config.yaml
n_kv_head: 4
norm: "layernorm"
qk_norm: true
tie_embeddings: true
init_std_o: 0.0
schedule: "wsd"
seq_len: 512
MLP neurons of a small language model. Each row is named by its layer, matrix (up: input weights) and neuron, and shows model dimensions 32-223. Each number is 500 + 50 x the weight over its row's rms, rounded and kept within 0 to 999. Numbers have three digits each.
After each neuron's rows, "fires in" lists the words (lower case) most often at its 100 highest values on Wikipedia text that the model never trained on.

L3.up12:478520476527479432476481430568464447569529474505525489562448518527596480568449520552526479463518524500508457551502463531607497484516509547462557476489519554554453570543432448468598563423498486521622567545527527456457482507480400439357553459483515520536519558486468555546537548534448418426415469518502415477535473479576418606485452450483418430480548421464503547559512425391477509536492657533460490477369431441608537433475467488453582568493476523468538556516467415504524472526548479549496523556589474547447578586530482493520512401491479536464546480528523442512530497433462478420
fires in: "second", "born", "gold", "awarded", "beyond"

L6.up872:551451555453410565579476510492500452446583495487554463529471554566485509435428568531557464575496496484511560435570448510608560530596509540437496479532468472428491461546438507450490526416532483496425534365573513515423486490459541534423515574534495505536529537501498562469521539563428595502560460520443539581450512430560502565567549519494527538573444490454435468505514519505559502550522481578473576548461499456442470446522453530486487463483551462569450517481553454413511415545480441537416523511535436463572497499447488438574475480522505579537423484495461474499437580498610434484
fires in: "york", "california", "kentucky", "angeles", "michigan", "birmingham"

L4.up925:530436455444516461500499539550432502501504450484624495469468466495533455483567512479512446539574484515458487544556436566584537619464470550488517473543482523439524534440463563501495536489530539583449478423552457546558446463490477483396421497558515565519526439453479482532503443456343492475576509525492478468444389520522463468538512466439402538504538570491408501573491470524594534519444376548568485517486563551502530526441463578572448577416459477479595425492438471494474624569562537454389517495446457466493585521498585482527540482478478460493454517495536458570575475479574486486
fires in: "world", "children", "child", "horse", "north", "william"

L4.up646:446480415511466419475507497534488472505542610479530549552579455515464562476487564457422484483436496472513444547576481504482583481513544575511590483482529533518499537552457469522519446450553555524575454501507517446487465566582434383394467431513432523566415484484517512422499593562461617619634575556548450484505546475500427497477495521441465523516486424526487518590481435550422511485521510518514428432460451581559559451441494535488555599383496486510542497534532549442483558407482473552489522518501436538513518559617465626502515509514513534558496522545535509516482470496479475385
fires in: "league", "service", "canada", "games", "lafayette", "records"

L3.up41:438518490436431438455548552514545481501505484568460555484433466504461405445470554411529494533371566479546529563533482477457465435512465603505495591489458579472503546541491425464591542479545538466495444572530467562500440497578592460538541506546505446488404504538568589463517474565415497465549564461433505454499528469495481494472494497561565482472546488472545473467455576439402517416367480473628457445481459492524466514571490510470478547530569463445531516519656497480469443471471412465468499516389480489534418478487479432516524464438505566476446478524436514507496515442571508511
fires in: "after", "post"

L4.up356:434461534521457477475416485561480417414475532538499524586523508524498522549553541512437571499485452468568660502489501484533494487397513507503519523547569451456393476560478549473478528437416585517495496459587483497555536469529534472517543493537505484476508503570583467450464389449494467505542460463640597514437461527434533537443474575472328521429451458476516508495448477561485469462493432533447487557425413549571531504490484540567515481537478366499542582457467474478554554565452424552531589435454483578528484503470579572446528497487444506497524479485442534593460545418500515518
fires in: "before", "until", "beach", "bank", "church"

L3.up199:537471548553486460699545513489571528482550431504422521484627459534435471509583531522478479515448497487524549415489486580482495483475555516509528498451450452486533524547469495491551478579557404450533548474522505535522339478600552469476541562513446474523478553494466537550470483535497451452535550437528468432475561475431528510548542450452520445415485498453491515490515485435462446506630471381540554531599528467603491483528515413443468489469580552608566466467516487440447542521466498520462514501533493396480530491467431468533512488513498568567550495388413448601579525578562475455
fires in: "team", "who", "teams", "royal"

L6.up958:512481499517499434520525514398465403414548473522518467534550478461465503351513493498410401587558488608433557447592386473498535551430529582503500456514521496491536382454535493466503485460550486478463465533508471499536483488480511558508490528501432569586468545510517506518466511519538483483466511558468511516495543538527478558452406569547525482521513495477527540496494538501559508493457568489530537473587518477518510499528451506569531482414522464533552546462574495538576524573450576519514451402501415471531494461434535378546535412521527497467451460456513515528497478469456524472
fires in: "as", "3", "district", "be", "before", "began"